Weights of a small GPT-style language model, trained from scratch on English Wikipedia.
Size: 12 layers, MLP 1216 SwiGLU, 28.8M parameters.
Architecture: rotary positions, biases on query, key and value.
Training: a variant of Muon for these matrices, 300M tokens, 4577 steps.
MLP neurons of a small language model. Each row is named by its layer, matrix (down: output weights) and neuron, and shows model dimensions 16-111. Each number is 128 + 32 x the weight over its row's rms, rounded and kept within 0 to 255. A neuron's up and down rows have the sign that makes its largest values positive.
A block is one neuron, or neurons of one layer that tend to fire together. After each block is what it responds to, as a language model described it from the Wikipedia text at the highest values.

L2.down217 [145  96 107 131 113 129 117  82 143 114 145 174 133  77 158  96 111  65 127  92 133 103 170 153 151 158 107 190 133 110 181 136 129 119  89 177 111  78  57 102 165 149 151 117 113 105 130 131 156 162 111  54 130 134 154 127 134 120  93 100 187 162 140 130 136 200 166  99 114 119  79 125 147 161  94 138 154 190 100 191  60 132 122 162 101  91  85 153 122 154 133 202 130 155  95 140]
L2.down285 [140 148  90 125 163 120 121 182 127  96 161 121 101 199 112 119 183 104 167  93 102 123 165 149  61 100 123 162 162 165 103 160 152  90 113 172 114 113 110 143  84 100 141  85 107 159 119 110 123 146 115 146 167 112 133 147 138 183 121  69 131 177 153 133 107 121  52 188  58  97  82 131 147 147 129 117 132 133 133 142  42 164 198 158  92  98 167  96 143 119 189 146 150 134 129  65]
L2.down319 [145 116 131  85 112 141 210  82 114 153  73 153 165 171  61 143 107 198 113 133 182 162 112 149 166  85 160 105 130 182 134  78 103 106 135 122 104  89 136 125 171 118 158 141 123 161 145 158  73 132 164  72 136 185 139 123 171 202 101 124 112 153 102  93 121 137 121 154  86  96  96 130 149  86 162 199 182 133 108 123 168 118  97 192  86  96 154 120 115 112 132 159 101  81 132 134]
L2.down407 [118 145 140 110 154 111 169 139 106 107 128 129 141 172 146 115 181 107 134 160 129  92 139 135 171 119 118 160 124 111 112 154  92  98 118 137  81 102 177 144 160  77 114 117 173 103 193 173 155 144 113 136 158 129 143 132 159  70 147  76 136 159 114 115 117 127 140 109 124 107 144  98 169  99 126 100 131 154  66  97 123 119 146  93 130 174 187 133 128 175 119 152 109 102  94 134]
L2.down482 [ 85 115 181 117 128  89 148 183 146 119  95 132 132 105 128 113 178 200  80  94 175 138 135 111 122 132 116 160 180 188 191  94 141  70 155 173  72 149 133 111 169 107 130  88 122 146  85 125 110 141 140 111 194 143 138 151  81  93 158  86 101 165 111 188  97 129 129 137 123  79 117  86 204  77 116 113 129 122 148 173 125 149 137 173 147 161 139 174  70 150 132 112 106 161  91 135]
L2.down722 [159  75 139  95 146 132 126  71 101 105  53 136 135 189  92  99 105 176 106 120 141 135  71 152 173 151 128 100 118 154  95 149  62 101 104  70  96 140  88 182 119 110 134 138 108 123 136 111 136 118  99  67 138  92 109 168 112 103  72 129 152 147 125 162 148 152 143 116 121 153 132 176  69 147 128 187 208 122 159 171 161 102 129 152 151 170 144 162  99 128 129 114  80 204 190 117]
L2.down814 [159 153  97 142  74 102 149 120 114 130 134 124 135 198 133  99 146 185 108 153 134 132 110  89 133 196 136 110 101 145 142 122 108 133 137 138  99  49 120 147 138 113  99 161 110 173 160 118  74 102  92 152 122 150 124 156 129 165 121 157  93 202 112 155 102 128 114 121 122 130 171 179  74  97 200 172 129  64 165 114 108 144  59 154 139 203 101 107 135 109 115 196  93  51 100  95]
L2.down1049 [162 129  84 109  74 124 138 120  85 135 111 138 148  90 185 141  83 138 136 140 132 184 137 129 165 165 185  89 163  96 165 185 123 100 118 131 118 120 153 123 133  99 184 134  56 168 120 169 132 159 120 138 139 116 155  56 123 140 114 130 130 109 101 126  90 135 114 132 117 161 173 131  84 147  95 171 152 166 140 144 147 154 145 149 117 104 152 155 159 147 104 174 115 132  95 188]
Capitalized name-initial fragments

L5.down124 [190 112 152 167 164 190  86 141 116  81  71 159 103 102 140 144 165 117 111 118 188  69 197 199  71 136 132  70  64 129  96 136 115 139 154  68 159 117 134 132 125 132 127 195  90 137 152 128 155 138 100 144 128 157 115 113 186 108 139 149 111 134 163 153  86  60 167 104 121 130 143 173 165 139 112  91 103 143  55 208 145  92 151 129 161  89 121 165 169 100 110 114  99 112  99 123]
L5.down489 [136 122  87 146 161 108  74  83 133 110 158 150 134 126 133  71 110 143  65 188 147 146 175 150  99 132 124 144 160 107 125  78 148 134 148 141 127  93 139 104 129  97 134 120  79  87  88 138  58  48 106 127 140 104 135 165  69  99 204 160 128 106  95 110 132  72 116 170 145 118 154 123 128 144 131  92 153 149 156 132 121  64 123 149 137 139  96 168 153 118 162 169  89 128 131 132]
L5.down605 [114 169  94  99 148 168 140 151 129  99 134  96 141  93  97 160 108 143 160 151 136 186 154 103 109 138 191 201 151 128 143 142 151 144 133 129 147 133 143 125 120 110 132 162 109 156 153  28  64  97 137 149 150  95 135 143 102 112 166 148  91 166 111  71 126 146 192 114  96 180 111 133  77 123 148 104 190 131  80 160 111 127 130 147 152 114 160 169 129 158 115  70 180 126 138 118]
L5.down621 [105  96 133 115 113 133  96 150  85 133 121 103 131  91 120 119 160 122 125 171 145  99 151 104 157 161 108 142 168 110  87  84 167 109 158 113  77 129 144 146 162 137 109 137 123 110  55 116 174 174 115 146 148  27 128 136 167 130 163 134 163 174 127 134 101 175 129 131 173  94 126 119 119 107 121 156 187 190  96 119 148 153 101 110 124 111 148 159 140 120 190 136  80 144 151 170]
L5.down637 [122 154  53 122 140  86 115 139 239 119 178 142 123  81 178 169  65 141 137  88 134  99  68 101 133  57 115 127 140 136 106  60 103 182 164 115  90 107 198 121  92 159 170 114 163 136 144 149 141 108 104 134  81 128 126  89 113 167 111 131  97 146 105 103 119 134  94 130 119  56  99 160 150  77 119 162 117 136  89 117 157  73 113 139 161 141 163 126 127 146 125 163 190 121 137  80]
L5.down657 [102 110  64 142 161 125  96  75  55 140 162 107 109 142 102 163 121 152 157 120 130 128 122 188 190  66 141 108 123 137 141 105 147  58  81 149 201 100 120 153 119 139 167 133 112 133  96 115 174  86 134 101 142 131 122 136  96 118 128 164 122 134 168 188 130 194 104 136  89 118  93 121 102 172 144 137 114 123 122  76 137  81 163 100 167 139 167 144 107 121 152 110 143  88 134  79]
L5.down791 [110 146 104  90 158 106 170 117 121 178 129  78 158 123  91 150 200 121 152 164 154 170 115 159  91 130 180 105  88 138 149 132 148  98 183  87 137  81 124 113 126 105  78 122 147 195  80 143  96 183 140  77 167 145 146 113 180  61  82 149  69 122 108 129 103 133 147 146 108 154 139 156 117 120 192 187  66 160 136 160 132 151 171 136  96  82 195 118  94 101 107 120 141 233 122 145]
L5.down1083 [102 123 156 153 111 105 122 224 157  77 155  97 195 123 127 187 142 151  98 132 170 141 118 123 102 106 126 141 132 156 158  86 128 176 156 112  99 151 136 124  95 144 151 136 123 121 172  97 136 182 110  87  91 132 171  82  56  37 138 169 157  88 124 146 127  79 100 117 116 104 165 149 122 189 191 131 172 111 177  75 133 153  92 159  36 168 139 126 138 177 139 103 139 163  76 121]
Biographical narrative subject/time

L5.down447 [106 160 168 132 151 141 119 149 104 121  45 133 144 145  96 150  80 153 140  88 159 125 112 135 177 138  97  70 168 135 104 169 121  99  86 103 123 107 132 156 125 216 102 169 131 139 184  98 102 180 132 138 141 116  99 137 116 124  98 112 136 161 161  83 156 100 151 214 134  73 111 159 185 143 148 156 111 136 169 149 136  87 111 150 160 152 157  56 163  96  56 132 160 199 109 122]
L5.down501 [ 84 100 116 110 160 117 174 140 156 160 205  96 141 108 112 150  80 164 143 144 103 135 127 128 143 101 139 145 144 122 114 110 102 147 118 118 135  87  96 124 130 171 119 112 135  87 101 125 155 139 163 115 111 145  99 134 128 171 126 143  99 138 160 123 126 126 201 104 112 103 131 144 105 115  91 113 116 122 144 126 134 194  87 131 153 140 144 125  96 101 117 139 118 156 121 182]
L5.down521 [133 151 131 127 155 107  84 171 130 112 145  94 100 156 108 139 167 182  90 191 107 121 150  82 143 217  83 101 103 193 137 113 177 117 107 168  85 111 146 147 139 131 116 117 151 130 136 173  91 200 144 200 136  73 144 124  84 129 131 105 164 185  94 150  98 148  74 141 146 108 177 101 149 146 113 124 110 164 117  84  84 127 192  88 131 171 172 180 120 129 115 132  96  99 136 116]
L5.down584 [130 116 117 132 151  72 132 162 195 165 161 158  89  79 135 132 136  94  89 168 112 106 109 161 119 154 121  86  99 156 124 164 133 150 105  88 136 105  79 129 154 172 144 129 100 145 184  61 126 141 114 157  91 133 111  75 127 123 115 148 185 171 113 111 170  93 145 141 121 170 145 162 123  93 119  99 101 103 135 147 129  76 156 187 134 182 103  63 116 100 115 114 133 188 131 128]
L5.down697 [ 91 104 164 113 164 134 154 140 126 139 114 165 115 133 128 151  97 158 143 182  78 179 136 164 132 126 147 178 100 125 188 221 126 190 114 124  83  91 123 135 153 183  95 121 129 100 100  34 125 165 129 125 114 120 163 115  66 148 132  95 166 109 135 112 169 124 123  60 135 148 162 121 120 132  94 162  63 133 117 119 109 106 160 138 144 192 114 127  83 209 126 141  75 161  96 102]
L5.down877 [107 142 149 104 120 125 177  46 136 176  70 131 134 166 187 131 111 125 144 139 102 113 148 151 118 170 114  96  91 174  83 145 124 117  88 110  40 155 104 110 143  99 131 183 141 172 152  95 154 176  88 118 132  97 130 131 168 190  80 110 145 140 131 112 156  90 120 111  98 133 149 139 144 115 153 212 185 134 115  42 160 166 132 118 126 134 168 179 146 144  66 190  86 130  83 142]
L5.down919 [146 127 147  92 131 176 120 189 138 131 129 178  95 160 102 159 134  96 114  68 130 193 147 158 147 132 103 150 142  56 110 147 142 141 115 148 163 142 154 162 142 121 120  56 117 180  93 101  97  66  77 119 121  95 154 185 136 150 103 113 106 192 180 162  85 152 101 171 127 105 132 136 117 176  71 130 162 131 151  84 107 173 107 134 114 195 143 161  81 127 191 158 110 129  88 127]
L5.down1171 [117 118 100 140 151  96 117  73  76 165  95 129 169  84  54  87 191 192 145 131  99  86 144 144 115 152 112 114 196 130 120 148 151 119 134  84 135  96 100  86 136 165 121 121 150 137 147 146 193 109 129 133  55  86 118 164 154 148 119 102 142 158  91  81  71 119 124 197 147 133  71  65 117   4 147 134 175 135  77  69 175  98 189 131 110 157  74 159 128 129 130 129 106 126 120  98]
Word-fragment "Ma"-type syllables

L2.down67 [ 75 144  76 125 209 104 152 116 103 109 113 216 125  96 126 104 117 143 179  80 159 161 156 146 162  74 141 113 113 155 106 127 165  96  83  67 107 150 112  39 128 190 153 127 108 134 118 115 180 214 159 127 118  96 161  82 108  90 115 109 138 152 154  62 148 168 130  86 106  65 147 121  70  95 165 130 105 139 136  69 137 119 140  92 171  99 141 199 164 123 162 139 179 117  84 135]
L2.down82 [142  92 119 107 101 171 133 125 138 125 168 102 176 137 191  96 105  87 179 124 142 134 127 149 120 131 156 144 158 155 154 180 151 144 138  72 106 174 140 156 131 129 133 159 120 171 166  86 106 124 146 151 100  90 135 142 102 144 226 156 181 171 136  95 151 137 133 115 125 173  91 161 144 168  84 171  97 195  87 157 123 174 129 149 124 144  96 173 143  81 156 165 201 151 134 166]
L2.down208 [110 118 123  89 116  95 148 157 110 130 133 154 182 163 142 131 136 201 120 138 184 143 155  82 152 131 135 129  93 207 134 140  89 106  97  79 181 142 105 181 143 198 138 137  97 109 115 106 193  91  98 173 111 173 121 142 110 136 119 121 154 151 142 156 117 128 100 111  75 111  72 104 139 126  94 160 118 167 130 108 129 125 140 100 112  93 104 186  86  73  72 157 179 123 141 127]
L2.down266 [108 134 129 122  93 120 174 112  62 149 178 143 144 118 113 173 104  72 116 117  93 111 128 101 126 180 102 108 118 159 126 127 132 141 100 133 122 158 130 151 152 163 116 160  99 145 137  76 141 117 118  89 147 132 135 174 124 153  96 106 167 172 132 120 169  96 107 174 112 164 108 110 140 131 126 174 104  65 160 116 173 119  92 144 164 116 122 183 139  90  50 124 149 130 211 163]
L2.down303 [115 178 157 145 147 129 114  59  98 173 197 142 186  78 157 161 109  93 149 147 172 132 120 151  93 111 144 117 161 117  95 141 136 124 109 116 149 170 117 137 139 165 184 124 136 138 121 141 118 119 184 142 121 133  80 163 126 136 195  71 128  88  82 125 165  99 117 147 135  90  68 140 190 128 127 129 126 122 127 150 139 141 155  96 109 129  86 153 154  83 136  67 158 104  99  57]
L2.down568 [105 125 116 145  95 136  75 164 107  90 205 141 168 136 111  92  78 110 123 129 131 132 136  93  80 131 166 181 134 150  91 105 122 140 159  61 129 140 162 121 104 155 155  82 132 133  92 146 166 164 152 142 188  84 125  90 140 185 175 156 149 112 158 118 116  95  86 127  89  93 153 106 108 131 112  79 167  98 141 117 161 118  87 205 179 168  78 130 106 147  91 168 134 134 122 125]
L2.down781 [163 132 103 125 109 139 174 129 132 137 124 126 107 180 151 239 110  89  93 173 150 108 120 135 113 112 118 131 161 139 126 138 113  95 121 163  92 150 100 104 112 140 138  81 181 143 114 115 109  92  99 136 130 151 152 186 138  68 139  98 192 185 113 137  71 100 115 141 140 114 119  99 152 130 124  97 106 153  73 119 184 141  65  97 129  90 161  99 143 123 158 126 154 165 149 122]
L2.down1108 [ 92 150 127 148 127 130 108 117  86 133 141 129 120  68  90  78 214 128 175 130 188 191 141 140 109 155 105 152  97 139 150 175 118 119 113  88 146 235 158 133 136 100  58 147 122 166 143 138 140 173 190  79  98 117 141 155 110 148 139 133 134 142 155 120 101  97 100 142 140 117 140 116 139 119 107  89 109 131 173  64  96 162 137 116 100 162  97 124 103 139 106 170 127 146 159 139]
Acronym final letters

L5.down215 [ 79 110  78 135 139  97  95 146 149 123  79 195 112 138 155 101  84 196 141 148 182 110 134 166 164 117 115 139 168 136 121  86 134 183 109 127 103  80  90 126 173  94 127  64 118  45 146 144 175  87 137 106 141 117 178  82 112 137 177  97 139 111 160 150 162 131 107  86 120 150 116 127 148  89  82 137  78 111 137 152 163 172 152  83 164  87  92 132 101 193 142 100 157 164 165 158]
L5.down276 [196 128 161 144 124 118  85 103  91  70 140 155 140 112  94 105 187 129 176 131 137 175 111  76  74 106 152 158 150 148  65 107 182  60 122 133 136 138 117 134 129 175 130 154 160 123 145 137  81  92 103 103 121 138 181 137 136 134 143  95 117 115 106 119 155 138 190 111 102 131 178 161 174 133 121 146 150 164  84 132 187 108 104 141  79 155 110 132  87  88 178 121 105 106 171 168]
L5.down500 [177 182  45 100 106 117 140  83 143 109 111  92 111  88 151 163 165 168  96 182 134  96 139 129 132 157 106 108  59 123 142 147  90 109 113 120 109 158 119 128  73 175 124 130 175 174 133 119  95 100 157 106  90  94 102  85 137 150 155  78 134  96 130 138 173 117 124 108 153 143 103 121 112 140 150  81  87 110 120 100 104  88  88 153 129 132  96  96 120 103 110  83 131 111  83 140]
L5.down516 [119 117 115 125 141 125 119  62 142 152 104 127 141 146 132 120 159 142 185 119 103 133 121 123 154 140  43 144 118 123 157 239 120 108 128 100  90 167  77 145 151 119 113 117 155 165 131 123 177 156 111 135 153 133 134 102 147 103 125  90 155 131 102 115 128 147 115  89 120 136 149 151 158 138  88 192 129 133 122 138 165 117 166 101  41 155 156 105  55 136  87 180 129 170 135 138]
L5.down692 [166 134 126 134 177 172 180 148 125 179 127 157 129 143  78 130 168 143 131 167  89 201 103 124 120 126 212 190 120  87  77 160 116  69 122 143  67 109 120 131  87 154 139  53 165 163 153  98 111 131 132  71 106 153 135 161 111 132 173 120 100 135 119  98 169 166 157 137  80 193  70 152 117  74  90 129 146 131 124 192 148 154 135 132 174 152 181 143 111  98 144 141 178  85 119 164]
L5.down882 [152 167 168  93 183 191 132 162 125 140  53 136 157 103 130 115 126 141 143  93 125 125  93  97 144 139 164 146 134  83 142 103 128  79 102  54  89 129 129 145 112 147 139 135  94 148 182 136 118  95 167  85 119 138 145 113 152 124 116  55 194 147 104 131 136 147 169 144 156 182 126 117 198  41 145 166 145 146 140 148 110 116  97 133  86  95  97 118  91 144 127  79 125 127 111 129]
L5.down912 [143 179  94 169 194 110  57 167 161 121 140 176 132  93 134 184 197  78  49 128 108 154 134 128  85  98 134 130  95 144  83 127 132 168 144 144 117 124 133 159 142 114 115 114 150 154 137 139 182 143 142 159 159 135 143 138 117 105 127  83 161 133  67 146 153 136 214 151 127 117 111  93 185  92 134 181 128 152 126 103 131 132  88 106 109 117  80  90 124 156 118 131 144 152 149 101]
L5.down920 [104 139  91 111 178 193 123 155 207 147 123 178 190 158 134 110 150 153 112 118 145 128 103 105 128 150 113 179 107 158 127 109 128 119 100 110 122 137  98 100 110  93  90 104 128 167 116 158 123 148 158  83 122  92 110 119 128 133 206 138 137 173 162 150 138 149 124  98 124 109 106  57 108  95 132 190 121 128 138 149 168 135  92 123 121 152  92 187 102 131 138 109 157 136 116 139]
Person nouns like man, boy

L6.down751 [102 180 139  89 123  83 148 173 134 128 107 206 127 169 103 101 111 156 132 139 124 123 110 174 158 138 120 177 157 154 136 131 130 106 146 108  64 132 182 124  92 159 131  97 100 161 177 112 147 107  61  70  39 116 147 191 183 158  79 148 124 134  85 156  53  97 150 124 111 112 114 146  73 183 161 149 171 219 127 132 129 184  92 153 168 104 187 121 150 141  90 192 115  83 143 160]
Back-reference words

L2.down155 [115 153 130 146 100 104 157 124 177  83 124  84 165 146 158 110 181 126 143 120 176 176 117 145 101 168 105 104 139 138 122 116 148 138 126 124  96 142 161 153 100 171 128 143  98 119 116  32  89 133 139 115 149 153 199 119 163 113 149 106 134 118 140  99 124 126 132 111 132 139 117  84 136 146 165 142 157  96 131 117 146  72 136 133  94 104 134 100  97 117 103 154 159  65 134 133]
L2.down246 [169 105 141 127 145 137 165 116  71 104 170 159 159  87 124 118  93 116 125 139 236 108 139  86  65 134 101 157 158  98 129 105 152 157 171 135 100  93 156 122 158 123 132 118 135 184 111  45 225 118  89 144 146  95 132 144 110 164  70 146 132  85 115 141 159 168  98 130  65 113 126 108 205 149 226  56 100 182 143  82 117 109  59 103 127 157 122 128 119 165 116 120 182  96 149 138]
L2.down388 [161 134 111 151 134 100 134 199 115 113 110 134 169 151  96 102 121  92 138 137 116 122 114 137  78 145 106 139 114 156 118 141 193 107 125 115 136 114  85 110 122 152 191 132 141  24 171 118 187 158 186 113  74 116 135 136 117 163 147 117 129 136 127 182 117 137 183 118 114  98 143 111 207  98 157 166 108  99 129 156 160 152 127 117 187 109 135  64  66 146 165 113  92 141 113 102]
L2.down399 [ 71 154 104 132  72  90  81 138 144 141 120  96 143 150  86 150  98  78 147 140 150 139 125 135 138 103 162  81 136 161 129 139 112 176  86 123 123  66 161 145 125 162 121 133 114 143 120 140 148 118 134 134 145 218 167 114 123 129 118 129 194 136 135 127 117 127  71 135 180 143 195 146 171 151 104 179 143 141 119  97 107 106 158  80 121 110 131 130 133 179  66 162 170 166  95 131]
L2.down740 [136 125  98  99 163  93 146 150 141 150 106 148 173 159 105 177 135 131 141 105 105 129 102  66 119 148 151 117 132  79 145 103 110  70  97  96 127 118  67  78 162  92 123 108 129 115 107 157 152 190  98  91 135 126 114 191 112 125 102 132  63 114 118 128  88 161  91 110 168 163  89  67 127 158 195 114 189  87 123 168 158  83  83 117 114  75 149 134  91 186 173 134 122 145 129 221]
L2.down1014 [134 109 138 149 130 146 126 112 104 114  50 136 129 107 148 121 100 125 159  64  90 115 119 168 138 144 155 150 189  96 151 140 158 109 136 149 179 106 177 147  94  93 161 107 140 143  82  45 135 173  91  26  97  98 136  59 154 141 126  70 150 164  78  75 106 143 133  99 138 133 127  72 130  91 101 123  84 102  71 123 150 122 129 154 135 142 161 129 176 123 123  89  73 167 160  70]
L2.down1133 [ 66 150 122 160 128 129 139 122 100  93 102 196 113 154  84 113 133  74 116 156 111 124 190 113 142 143 129 129 111 182 161 145 170  99 113 107  95 121 117 144  54 118 105  67 120 112 155 120 146 106 179 135 123 124 112 115 160 129  54  70 138  57 155 161 103  81 105 130 120 171 183  94 102 161  82 124 173 148  47 115 127 119 128 108 155 125 145 132 110 137 119 138 161 126 140  35]
L2.down1152 [136 124 195 105 129 115 130  89 117 150 126 184 162 167 155  86 119 166 108 113 158 136 113 122 181 183 128 137 178 171  97  99  77 147 137  68  98  86 124 103  87 101 107 140  94 134 120  87 143 112 107 122 143 153 131 136 143  86 170 120 147  82 117 159 177 171 166 101  94 121  89 193 144  89 181 143  67 133 195 123 194 132 125 112 132  70 104  96  97 121 115 110 124  91 179 116]
Anaphoric clause openers

L2.down158 [101 123  94 114 125 138 147 124 151 116  98  68 141 115 137 115 132 126 127 142 148 162 160 158 155  96 147 174 147 118 126 150 143 158 146  83 117 151 145 190  76 130  82 127 106 175 113 144  92  90 195  77 193 152 112 135 117  85 113 116 123  97 158 131 110 132 135 142 116  94 160  91 103 146  80 137 130 166  92  65 147 163 142 132 117 163 117 105 140 116 114 105 106 126  80  91]
L2.down230 [164 170  93 122 156 156  93 129 120 129  88 151 143 153 126 143 106  86  91 109 120  97 163  60  75  86 120 104 158 117 148  64 138 111 154 138 183 110  99  92 128  97 124 133 133  98 119 126 135 162 161 117 104  95 184  86 152 124 159  62 143 152 104 159 125  77  76 128 139 180 209 132 149 107 152 133  73 100  68 107 112 169  76 119  93 125 128  95 187 131  80  95  66 163 169 135]
L2.down430 [142 134 120 152 120 133 154 115 165 140 183 166 115  56 138 128 162  90 131 173 139 130  89 133 139 178 130 127 185 138 143 133 168 130 114  92  90 119 109 160 138  86 160 147 160 118 197 107 134 156 166 126 179  84 145 110 161 109 154 113 175 131 163 119 123  83 176 147  87  81 167 154 141 155 127  88  78 128 105 176  69  82 120  80 138 112 137 141 131 112  84  97 111 141 143  73]
L2.down443 [144  87 140 175 132 144 194 201 112 154 140 146 138 159 107 125 116 192  96 111  81 110 124 154 169 113  89 130 108 134 150 139 131 133  89 134  69 125 117 164 148 117 133  71 162 108  82  64 138 131  77  91  83 102 100 154 121 131 117 144  89 189 134 120 118  52 144 118 126 170 129 145 131  72 140 124 105 189 162 121 185 183  86  63 153 127 163 129  93 107 178 129 196 110 100 137]
L2.down519 [187  87 115  91 126 143 103 112 132 103 151 160 138  99 183  73 119 173  88 136 100 145  74 127  99 129  99 127 160 145  82 180 104  88  81 183 135 112 115  64 180 110 208 156 116 122 181  53 171 144 107 109 197  80 125  56 130  93 159 103  88 121 135 159 120 140 146 136 137 120 189 140 111 110 111 161  81 132 102 116 131 131 159 110 133 113 138  65 134  84 115 151 105 158  98  92]
L2.down750 [180 153 166 175 174  98 133 154 168 157 155  98 138  95 110  97  77  95  63 160 162  88  32 154 161 120  42  99 188 152 156 104 117 121 153 144  81 185  90 131 124  93  95  87  99 159 140 194 148  47  92 124 148 133 168 161 199 152 149 135 116 165 143 107  83 167 110 132 117 159 126 104 129 136 121  92 108 138  87 129  70 153 104 169 156 107 133 137  94 104 105 119 108  75 110 135]
L2.down1016 [140 120 126 179  76 162 104 167 151 159 128 110 161 132  95 130 118  59 110 204 168  79  63  83  96 192 111 113 147 166 136  75 144 111  94  85 114 110 128 177 134 138 127 123  95 139 140 119  97 161  95 141 154 185  70 169 118 176 131 153 196 148 115 115 165  43 126 168 130 123 151 103 125 166 136 187 106 157 107 110 121 135 141 150 132 112 188 108 139  84  98 101 112 114 124 116]
L2.down1084 [139 123 161 166  78 151 104 138 126 138 132 111 181  81 169 101 123 175  79  77 145  92 106 134 179  81 179 124 106 108 134  71 135 145 142  59 147 134 104 124  68 152  94  97 126 104  98 184 112 194  81 111 123 124 186 123 114 219 111  85 128 120 120  89 136 116 158 128 142 140 105 145 137 143 160 107 108 130 114  70 142 171 126 123  85  75 124 132 123 102 116 172 139  85 145 104]
Capitalized word-start fragments

L5.down119 [111  79 147 138  95 177 186 128 179 116 142 106 160 107  83 164 174 147 138  98 149 153 131 127 112  54 123 145 106  97 110 169 211 176 114 139 110 152 152  82 136 176 106 151 119  99 105 128 125 103 143 125 166 183 109 135 115  84 178  88 148 102  92 117 120 101  64 195 158 172 132 113 140 133 116  65 168 162 109 128 119 110 128 166  88 102 146 110  64  91 158 102 149 149 128 101]
L5.down391 [117 134 105  82 134 152 152 136  76 124  97  98 115  85 127 123 161  99 163 105 103 133 134 127  78 131 112 115 125 120  89 128  92 116 180 161 132 151 126 142  94 108 114 149 120 113 131 127 151 158 139 121 133 107 124 114 112 119 179 143  95  83 142 157 118 137 154  52 113 105 105 123 128  99 184 122 142 195  72 157 170 117 171 157  84 132 151 138 114 168 113 155 122 133 163 229]
L5.down690 [100 126  11 114 168  69 115 139 173 135  39 134 238 126 103 178 172  92 119 113 151 181 126 127 153 133 115 124 126  74  76 101 152 140 143 115 109 208 176 120  84 109 106 152 123 200 125 114 143 142 135  83  96  89  82 127 142 187 157 110 174 169 130 158 125 141 127 180 134 113  77  92  63  82 159 119 117 116  87 115  99 106  89 135  91 143 124 106 164 102 144  90 151 183 126 133]
L5.down916 [180 111 108 188 165  98 153 124 131 105 105 241 134  96 158 149 115 121 121  98 145 125 139 147 174 156  63 114 121 178 109 116 125  82 177 162 174 110  94 157 143 103 165 120 172 156 172  76 139 120 127 156 138 210 140 147 103 168 150  91 163  83 156 141  74 149 194 119 117  95 115 158 138 163 167 109  71 111 126  90 174 150 120 129  94 139 132 106 163 132 121 187 146 193 128 136]
L5.down1016 [117 165 186 115  67 163 137 152 106 116 101 156 154 160 100  91 121 112 130  99  85 122 126 153  91 177 158 123 159 140 166 109 142 130 167 113 161 173  98 191 158 158 195 145 193 159  78 108 153 152 138 131 113 129 118 116 108 157  96 137 151 135 144  84 137 127 114 106 144 120 176  74 155 132 135 165 139 113 151 157 130  81 136 154 143 136  77 159 167 171 110 158 124 140 124 117]
L5.down1037 [ 84  92 128 151 106 100 107 187 130 189 131 111 149  96 103 122 125 149 117 108  96  78 156 104 109 140 148  62 125 165 124  76 117  77  92  46 174 135 119 146  73 141  86 135  98 122  72  92 170  65 162 202 153 158 164 147 122 189 128 148 115 153  82 103  94  93 112 109 102  86 167 108 147 113 155 155 142 148 165 109 169 118  95 107 141 145  92 133 124  60 113 113 165  88 123 107]
L5.down1205 [122 162 169 159  36  95 184 130 101 156 107  80 148 133 182  64 153 163 127 108 201 182 153 177 126 115 183 223  80 134  94 135 174 143 154 124  92 144  63 127 156 115 186  90 111 153 125 209 100  90 130 125 157 117 144 135 150 154 139 123 125 120  89 141  74 116 121 106  98 120 170 111 138 138 126 130 114 171 133 106 107 159 136 153 131  58  75 151 145 143 104 142  59  93 116  93]
L5.down1210 [142 113 156 151 123  99 117 155 187  85  51 137 140 113 160 159 132 135 135 146 102 144 111  59 217  96 174 172 127  81  44 113 179 113  99 148 121 125 153 130 111 164 133 111 140 152 103 141 100 168 164 157 114 132 157 175 162 116 195 155 112  97 108 106  66 159 161 121 144 147  85 167 126 130 125 149 117 117 115  75 146 125 137  75 125 144 136 129 143 145 189 134 115 127 124 148]
Predictable name completions